{
  "norm": "rmsnorm",
  "norm_place": "pre",
  "tie_embeddings": false,
  "parallel_block": false,
  "init_std_down": 0.0452,
  "weight_decay": 0.0
}
MLP neurons of a small language model. Each row is named by its layer, matrix (gate and up: input weights) and neuron, and shows model dimensions 0-127. Each number is 128 + 32 x the weight over its row's rms, rounded and kept within 0 to 255. Numbers have three digits each. A neuron's up and down rows have the sign that makes its largest values positive.
A block is one neuron, or neurons of one layer that tend to fire together. Before each block is what it responds to, as a language model described it from the Wikipedia text at the highest values.

Acronym final letters
L9.gate10:088103066107162125107127132155174134121065070138132124150094112126125140143123087115127111112132146114179132089185198060113156173180140110095139146156053143184134114041150151125119108129138123132205164085129136090097183165089125168101128100159170103174125131193084137124152095153129114173159128091153148143251138155144140076112147179146149026132157155107090113148132153126107124180094
L9.up10:097135130159165179111097121133123125100102125093118126129088187055126142088133131096128093103175126144125135094128191114091136105091130081123126160134136068110089100096150131053120123156093155133101141103137126175070149162141114107112158179194144164177143183116088114094169123140132113173193127132159130113105132140154085120032224098083093055142136120176162117113126130071110088138112
L9.gate60:112181142107143134145168083138151085124074072143082084116103137110135090125094097088111129145176102113148158109092137131179173090143131106129127131141121162170116059131197089165141223113129102149174106182116143130127147130135092195120190134108119152140126082155116115082095114168124053175191148167086048149093090120115139098103138191147131056134145134193065094149091141130093152145105
L9.up60:078148109110125130143160081166117131132114099106080078138120120108103112113145093103092097179153135112093162130023160104110153096097164096143116162075141171166118132137174158093080144088128105140140117202155149124082123112144105148093099173096087108146130093129108119075134122091110069120154112152071097091183110093155100135094102143170102163117133092128119134132090085183116114084102
L9.gate82:115124188115165151143158078105143136163113127132137103151090095115093123134100169152143153096107128179147177199126190140162159124159150142171176122108098086154086154072122156190118133087151051063108114171093162159159188117128035133134138126173131204140138123066096094109114082147143147102172162110113128176114101101137108149152092192087106170181153128113067171166140100136160147142145
L9.up82:137060068123068154086129105126112112095117108149141132147125100101178134095092190085151082154125152147108127166014121114062095125157094134131113102104116117076063101160163142189075092101113164072141143114121113205153143165180133175100159145145146137135124105183136139124118134138105100106164147163104154107169129119087141069127092144106156156075212131184090136162121143161117142137114
L9.gate331:153117114155141082132129099140128126092101147127122127124117155092166104139129084117125043154126147141103164083133107157146147125138134112183083204109110116150119140089142076137082117189206106083072073151110118102104127165150070130157140140189119164066132079133081161157165153152170136124185158089162152131168188111183136107159142090159142108123126171148170137152078112159115119091128
L9.up331:086185124133123125146138142197118146115130142168142183148139169100074109130134064134075070112084129127086118136194108145169116135139153115132169180137099106141034135095176111151120125143162089089097108082078056143152099152150053165085121141144093161066124137131087146148149125173129096150217160112092103129171231074148145117126141158141120107141177094209117129149081111122163165141132
L9.gate512:120176154123137145113166115160106096126103159171109116112055112101102123060139104158058138179115155131143090116144128156136185083182126138161110144100059161172144107165170126169099112109151152130134089201102152149136141092094121163105145134169164151150102161102142084155099151124108127086131151099150066109142130108161114142080081149125106147142101139220091138160076118108160102127131
L9.up512:175070125138126139154118109124152097130115092146126150128121101123103167169139099127095101129166100136069135088128158168101152109099078169125152061149073127099091186125153112170114115142174132109078136149083137143146179135129063147154149168165158152129173137118116121122171174151106104124128200160146118094121151156174109087153163109117085093223148142175123108128150108112158142099081
L9.gate584:135151126059126132115102162238100155174190145146161111119103186111147192141113063138150181128131152135131151172160072104160148160098135120083168154166080182067146131097155134119111174167075110060128100143126184107069102124131146146168124120202143136027085107166161153103176123130132128085138096148117148135171135110119183089099123145155132168135158106117096162168102091121111161103129
L9.up584:117081110099108068124137075180081107088114103158077154156105150138164102076078148153116126187136158149102141145134173172081076130172188111087114095114139088129144116138157124140195141132139210046115104143115153173116164116137153159135088177137170128121140117126156128137063095126183168148147077128090168191149112162176127127210122168112087113101140120130100155062134117144149174131146
L9.gate760:158122061099172125066120093187135172114143081119123094073127144173115113097128146127146135108108146147049170115097149156154137138102144145069132160175068141113143168153135103152102150143113063105092126082117091120103123221146144180103160147132183079151110170115113152181119136129080168095146100109128190083087173131060141158118183157137174120099123157097099141117128149147176150133102
L9.up760:113087145152100172202112116116133169096150148142070124097139130128128135146163105102151118130078129134140169148127097108120150166134120132108201163156095139141110121122149143185143117107108160106180140081122171144159141124083182113097119077136124139157210188136144149136124151157131116134200136129098147183067092116106117077129090123087139174115127096162143134069084154102101131160104
L9.gate781:146196157120119125123134130161208116094085151150093144126054151137123149159092132084115114139150135127139147087160151173138167137119177157103116142130118153169105146119092129139057141132130064143123134122166098089080201161099082126103196156070168107121108073139112120069184125174138107116143178156153137113146142095162157040048170138121108115106115118154169108145173124106164144118160
L9.up781:142159109149169117147108107100093095165087113096090130115157145154107117177137079070103125108138114164072125081139176143109131097099139114120166085083091166154092219135187140105089165175118130113132135109063116115096157109136066165159103176094087175166151111120046100074109115132132158129109137150157126161146187099181118066132181135121134146116143131169068157098179172101105145124112

Proper-name ending fragments
L9.gate50:139153115116070066129120126128177106114131109082112176158094148182102108076045119114139171150100114150111139129145129135064098147098132125105087152113187189097099130092077135133168092106157125152083097123099141181086087124117091157138089166164118118096079136172130112146108071193113174120121107125101136112151146081098124164110149124216127179139097089210178106142098136134124122077090
L9.up50:155167120111114148103079105164052170096111157111103146135085125142140128110067177116098149106156151139100122117113103095114161091162195117095097177132136088092042098100133123116116080085130161126071117214159105191147114145101064133139132135120134075124120062170119134102143084071104095166116156119173165171090150156167153101120066120133141161135110072171158129097119125161146124132122
L9.gate76:157091161084114141101155142157140104128144097112145132114122109166116107122118118131119111145144110093165195137108099154187155133066158093121137090173171103128109091130055155058147112151120204238115161134087072097102143150148156098108073166109104163153128148128085139119153107134141158118106135137099105097117123124152151106116127093122151145113118131151128112091146123138167145110129
L9.up76:070119109128099097091143151134143158159187132109210148142081167156138124076120122107063081100118170143106123134094079122157124160125078095105095128116094100153137102139075169122186128114118144134078110165121141174146162095149108056041116092092172154133106077149137158164118093145105112121096147142141131202133113125134074112114187164094110110138185199137163143163174132144156180150129
L9.gate92:086148116189103216087099169142199138158181069149092126142124190091164155130094106096066183116114121147142125071114177143104083158127153054094105087120169156120098171096112139083175165161168134096119106105070097116089181128107152168192106127182136151148124139154112141094121088087116088101113136131132175120113188071154108143099123138094091158113117078143149143141148132165103133105113
L9.up92:190140159124080085132132157104095168112059120096093092115145159114159122141122094142089172077097173098122174125090149163130137138132137138094146201165155153154124065134123110109076126096133108072168186118085152131118157143117084161117097138084115128086085152142132109090117129082137105162102148213160141124133134170153156156132185115135134185097171115119100141082075071151120138209122
L9.gate115:124080094157141111153161092110154078157111077128090127122072126142104136121090131083114141161122129178149140106150155163155144153154173103131070090151102165098101087090142170118134149120104072076138192150135153134161129125169092162151062196116105107132181165079167176107053136145120158116134149149191126107131167162211153192133138153059179163122112099101122087116172106093111152063131
L9.up115:151143160160141153052119097135144157137140197119083145167109174083136155118151131086102119103132116151081156155140114107125116127143088139175150096157152169148112095088107132129120114122141116209131165159105162081095121170087087146121081097087126103113141123113149107100173089100076134108069096182175166159121158101077164110091130143201169155137105120105104143099166088161130142107131
L9.gate212:163135112132140139120175086148092125182137141112104051098082111211153140110142149112068102143221148161131172181092067124141082155115101107127099165074099117151074143097110170145124150148133081100080167161077124123149122097174042150121122050184165149177094151127141112125144113162184143118151118195125180188142152123147168139127118109148165107145131163122135147114080125148085147194177
L9.up212:075137122113157088100122076102166139202107080085156100106184087187106160079112144085100167166137120160081144113180104179126100113142117156166215105118132074083150139149166143118083080104131133121127200102159193130109155109146115155083146160048097186166124135101128129115183111108162175173183196112137126118118110138126122138147183073077116109141116168176145093172095133135146147109178
L9.gate392:132157151090108123137097095180147088111143114117123124081162128147108123168089095111098159197165142147176145068143113070119106131143128110128151132124203167051157124086101128138176155084154178141111138170156159111159159151104050094096109159110094111126119118164162130174129094181075143121084138148142157102160146134160156195112065162096083163130135163152117118146144125186139120194155
L9.up392:148074168145092094166157160125104161179153152151073084085104091165119122147102142123156161109052155174182092087161065111152103095143137061098113145099150160085135168121123136162169165178223151095108089212110082102127068148080156078119149104117166139083155130127132182122091098162125130114114144198137123090094165108148139173162097134148116160134140138086176172141123124129181170139175
L9.gate683:113146129133139162110153122144089126153171072058061113146177095127140108179106107163140160153157114092086181133112166119121072103122115119047078134137125166085085093184087129088096129186157067113132172100117128141139114149078119132139147144224065141070080110076120126155132125127168062147133175109082197130083122127202121132174112161109107115127107051149168172110052114126076130141100
L9.up683:234102124136129116172099107128146130117065148147118122187161194175150131088108054148142174107158168148165103129102073159119160164134184179135109168166141101149097133119138095113122133131110179173174144117144128118137129175188106176065118165077173127124132143078117180177101123125143145155139147089126146124122166122183139203146111085209144122175179142200076092102154113167095087165141
L9.gate911:168129135145173114181131103105123091145140138125187098101103162146122152086079141109138097124135065136098135103144133141127128137115164095158118051126149097116099130097143069117098126136098186165076191130157076147165126113139115125131079192090079137127137118115096100168105129149168073083124115140128149100085071144140114138129104117144117168123116089147109108093131073128094090130178
L9.up911:143178154085178128098078108130105139160069092123167126103086098165158085121067103116138125169130120135129129126167087132101099106152137151167071169179169133123104125147075170134181135079126148062121156140117124108154131111148136081159112091117143160076129116186133100081126157194107077112155076170113181167144161181154163207129108147115142160054131120181086062161108123171072146147111

Proper-name continuation tokens
L7.gate93:132154127130109129120131068099062145155090049153046064063103115114101097096105103120123067092117155087148110137125114124121159081179077110127095141121188143164146114142119183133137154120111158143137094106127116208113118154098110113176142110098175125097112069161138125079063112100121181071073136109139150122149045078171105142176116184166085158108110120146118125074136170147140131105142
L7.up93:122079099089107088112085096148111075149168126108098138129156183104142133148217134142188129135065103127061066094104137071117100120091081132091117152140133159128104137135091090172117127130097165139130083098089131164096163116127113074154121157073084127107121122134117159066097150087132115099121111076076158139114166139125139066124144122088150098120105198155161077130066158180191203155152
L7.gate118:082127132161117145177162145152134141191133055225069130152150108130153067140152095173125176172103174112093136130130156101115084128062148143098192107150159094116090098085149151127200171131103124213129146114124081150162170163118114135112119138114088137097123135077155157088031151121096154114118142102102105120155174124164144125158084079090091161151116150165108132112124101100073113156148
L7.up118:132104103143157143137163158188111115157147104095152112146114118145154109140127155183066143105135179093110146185189094112131079139093067116141136105154176112122168130150113085128151159180074159141135163097091113138174142182094187091128193152106068145079160088120068133149123095151134122117129155084118149155182077139184120100145141156138139122101142144160159146100080156104163198140098
L7.gate263:194121144109174179141101094122139060197103066103098146128140133095111105110108142079173105055075167119158103145112122205091115044219134094181081123143177167150126166102081132109172191132159076127153149177135125103102185071150110172096109119114146124074150161143121129140084136142187099142078143124116109169097149125151094100113110182161102165100159128068085040125085151134166089106116
L7.up263:182086139125129163096126067155139123130123116153116139165103154120152128116157106144110133124128094095156136025104148160146119133042098136116129176118107179120090207124215189123137157138178069191054065139119068133118168129195160105078160155124140120127135123182111133140138142149057107157087089128218115160113140100161091165119130172084104137142127104171154042114111125081129108106085
L7.gate322:117144160108142187121164069126189125130081131126115135170120166127074075119125126165123093118151145205095169087088121141150065141105122114060117095169108092132130141097115100166157159149070154120125132094133091078120180072132034156122121198134127100157159044078128084134071113089103174154149126119135107148180115195195121109114109184115147152103123182116120105077142091096124144077132
L7.up322:112137076118158181141125147070093115180133132151126133168128121142197090113154120103100118093132168141141136125146085098139130082128055088196182149160109128149090107080112081141214137161078135155129091113122129122100224127118119132159164127140067195120144078121085124080149147095100123180156124101110172091109137136157104142083128093104132152082081133135168107177116108078137107135168
L7.gate473:170142159088079113159190138060136086126131101084073159170136174075163126108029117120117100080132126104189128130079186194174041099116076097160145129140105127115099174113081092131136172149085133150099146127061173117111123090088148133156167147068091139096137133115126126127180127142137129084125107177124175173160076176140153134132109120141070082040155119148152180128080147125035108163106
L7.up473:170134124118146076130164151091145106119124108124109098120117154092090087114130095138065089157111167099121175113065125057182111118151168130081126134115106147119106100149130154053149150172085096121131137103158098113151151083103093062128143200108087153095029157123181143118111181154145145113120118178037137155100103122160109121065104154105099072133140101138152136093156091141140172136077
L7.gate507:105113132155144176122100179116192147180176134070105147060106163130060121103148150126125116094170131152107082158165138152105118100075193151061117127107154157106110113110116039147110165099128145141147181144083046106186103070110122132105113137144108171135116193138161119122151189108108173069147105114107085110144132189147161123182148175142142103153098066126083138134083136126096121102125
L7.up507:110090110178097148116122167161128160139098097118109146213154131132068103126132155137142148170142203113159121143169126112155153050092138127124105129118104140112161167144071129096174029130168178151134135195120185099175148087124149134148163131104117140132122108165162116175184104132066108141123082101109098173120105151095166174124097128099112166185159107103102133120096064124153108128144
L7.gate793:121139132147074147104162072174127143106116144153082190141088122094103092162117128117079159140139156118102119145140109112115159155137099147066144163155099132112157131139128166084121091125119136178134079159126152147181143137121198094158121165123157169119144131137119124136129164102120136117112098134139139098112129144180133160112135116087114130090122165140157183112118159104131180141170
L7.up793:132157091148125190130116102157126139103096101142090177106112159144138117151151093111087111141106144111088164143126110154077132184175095135048158190121108128127152137164123184159091125105121128173133071147083113125182102130141143119216081086139124191062121112186143138195113184108108131119117126115088121147106118147157151110108126067064110125151127153155151166076113120081106171116117
L7.gate902:126128128172136133198151128106125125169150136162096174175124129126100092102150067147132180145098131183091156146086142182069086121125134185114085112146167135155100160167130127103130166145133110141125071140115164140105148120099121098056099131105167093106185101094100146152089178140157154126147065153092119147189084087092094097131101117140131106146113165147117170094075105105114106100125
L7.up902:103140142101091092198177128128142111159145116144152156095115089117128140153095060163054153062134120099129151143114142079136137108135136115136196106104144197120141183105096170136190187182144162185123144152082141086162141077165104070107160128112129157137126110130174094158104094093136075095087093103156134080150131151114161113167091115135120114109180107109158133092163100121143172142118

Proper-name ending pieces
L3.gate479:142097119129110166125088164199088149075112147075171159122208168212076215122110129100084100144077117111098089157126120112082121080092090101105114085153149110073096092135116100109143049140175180129104109149096101154093119110113153084096103150163084076129144102131116153174138149064126155096109153111103133090078161103198102139144148151178127135121113145197156107104146154155122112099095
L3.up479:109152131170173137084099141169103127144125178100203152173151155165125161093120160173134074115099137110151125090147130134106099129142142094143054134133154142139099129092135098130109072102144164165149110171081124128093160101122155117131152142161052118138109162075101195154096106102105137136141058058132136120105138121142121186156115119151134133107188152190124139066153151063108134099092

Proper-name final pieces
L7.gate506:150137158114116150069155100155145131164149101096196130160129040134134118049136105105130090184095088140113115123131158198121157116160162117152095082124177140158125087133105164109100121104080117113079104111090120155194098128157091095122102118123132143195100120108182180092124092107129091093141113110132143125104070150134085176119156077139111151112098147143092116052136181146157128090123
L7.up506:113075140083120149124082087131110150122121194089157184094110116179096128070148174119148184168117117096079094090130131134109111083197192139111111119129180095081127123162112148069095106105153129091076148123090117121141098139130115097126133151108155140116120123108209161120108116110153081136132133146125183118111156190176179099082171051122147136126162130178114062141182142083167134153102
L7.gate555:144091149189145125061149163146122136124194108092149160166109128103146163051124116133118116169097164082142151109148122110079121135141119135143093150153189181077134110116130145099172120136154131181170175168154070125174092175149068096151109164118133124083098157062113101090148068136124139135074106156180155132142179076163138137138163098111133180086143095159058074087170070157143131115159
L7.up555:116076180111120068086151130157106130149114112110109113104069129167093118060116133080110153112124169088150150099111089124148117113117095140110068111128106152160127088133114153138139154108113076176151157116127166187174112091124098117099174103090141149149108171085135100139127054164144114147093117208114144107083132162194142170108064182131159148145124113162078125089117122168157164096131
L7.gate704:093149126108085077112166172102174112137134110123166135138148112111173063106149235146123152167103153078140160129175092091104087142101101118111122160134131136110148101134084127145169099165127153137174140164123132084140114101163166054130097119091130149122165136085111145177117176063066102114153180132173144077109184159116071157093109160106138102097153121188127157126140126118141128135140
L7.up704:148097139163082187112111092102161126123122149146177141129164169159160145111173224138079150124105157095117222143114061064140106115126111112091138093194136135131115077163072062188130152166085133159125143150120114138158134115142142083161116151134151104090171089152123070134131135127092137090112165186145106160081169146087086236115101191114090114114195102146093144154132062117070100129155
L7.gate737:105136118167053151139134122168119177185139144198153149114131103106139130100120188133118047108142122100155177135176143150153166111087128230099095121114157124097140151118140146150218079066095138132156137112144123142123111108147086123160130176101089112113121109172128135121113128090178104119102148135124175158126107125145109175088115110146074114142112190099131124127134116176196097146156
L7.up737:108115142074116112146155099105098082133135141138130127069134123104148165145147113143185172166098076175139121115103127117145126115048103101096059134145178121108082195099150115109144146147093149146118167103104096099101107074221124092131138127168117175138125104046154133157159126129138119047151101163141047190098183093105078201153061140114148205136155148130150160109138141119140062158068
L7.gate789:189170099148106157127168066099094087127110127060110166046108190144117139122136114105141179113126110095100147159171128108132098094113155119169096099112067105097087071115171068112113144083161119157137146094156118079133127103106116127171116087114168130104123101138141081074158094160163130206100084187170095065084088121134091160163122105129100150125132142193095124071162104132144132072136
L7.up789:159106148107156106129103146156130046197162139125092135166123182124112105110136137167139114139145099111088093117146161110121087119058193094125108135106162130122119127129122131120112135101186108180144177130136134125136119211131098142079162078150126061202158119104102198074154165177039152147115106128168109132132070137141093192126097054145137159092127133192122115140077097118131152090167
L7.gate822:144076184102161129077177176144132149085101128129179150172081106186160084125135092081110123135154065199157107192119090130139150111162140118147167112164181123168112121102154140163162134061151167124143121143116122107154158133166158079105052170128216124187111158059106122147097031136145098128128131123089074116114121114136090131175148085139148083101094104137128116115148162088147119079124
L7.up822:081129141143163057127078164139081139111130087102104167123057137130146118110110175198152182188119129156122113100158187122131148092151157105113116057151125157143111110119123143084121069048141158130176137130154050118128092161072085107063114144171129092096133152157145105132088145134112167143106153142162133133119129165127161140114093109124140147209117136130160093081152102055104207117121
L7.gate955:104096162044119126102136166144118145104132126093110089129118159106143141096155171160110134136145127184130095148130089152069154081150140082140099130129085138165135052048153144140142107046166153125125178105113111099156087147145109142083169139054110112102133176121103104114131112116102189147139160183141102097112125107111152177123157136109097095162111175145108137103178125213137132098093
L7.up955:141176151098192123118132139160094105103142082109181111085138150111188100153103177127117154144109118112110117137161148132148126130156085149160105149122134136177090109092175137128131143127127176128100084104122086133093086146142141129095136118090090083191090143059100165148079118136152149111174163188102079156160197123168118166196101135085149099164155154169163093105175097151080115087138
L7.gate975:145128153087085136114127108166108149136173136117132097143148175178145085102110152096119177090163107065106121118132163071155164068121160094073119116150120119164138115089149101140125114094095179157169143092100167073133094112119163167112087122180126150101127098121121083037170127135151100084126170149140155082143148120091134117092170142120108104128188118098102142085096123169151130139116
L7.up975:115082114154147088104086110131154091120170110147097186113154110144143135105097100118061095106175092176181124204133135129103154131156157120094135116213158170141120135129097140118134108092130127108111137162141156125121095153132155118147110074093128129144166158057130131126094113132141141126136140150102062181113140107146157149098079183128109097165182125107125158095110167093102129146151

Acronym final letters
L3.gate43:138080111098100082116172161200184127127094172086108144147106165116136197161110097102088099100088163148149135112131165168085132138103168102143059069138153134139181102052171082136130118113170143127110130138094111132129143139143089137166144098153087098156119163146141085100166133133124159122120052095114095111110181083064113196131160159198123100182038131186150097130116180166131143138128
L3.up43:092135124131078176124137107108183154100119049119041149158155142082221134158104168108127122192088114163129141122102178095117171124163076142161114118092089127129089166121150111127073120110076153129118141179140127169122179121119169075147128118153117129123098136117147138156152154123142135146153118114121101136111149087146077170115152135166138117139164140115106139118061113125099097090106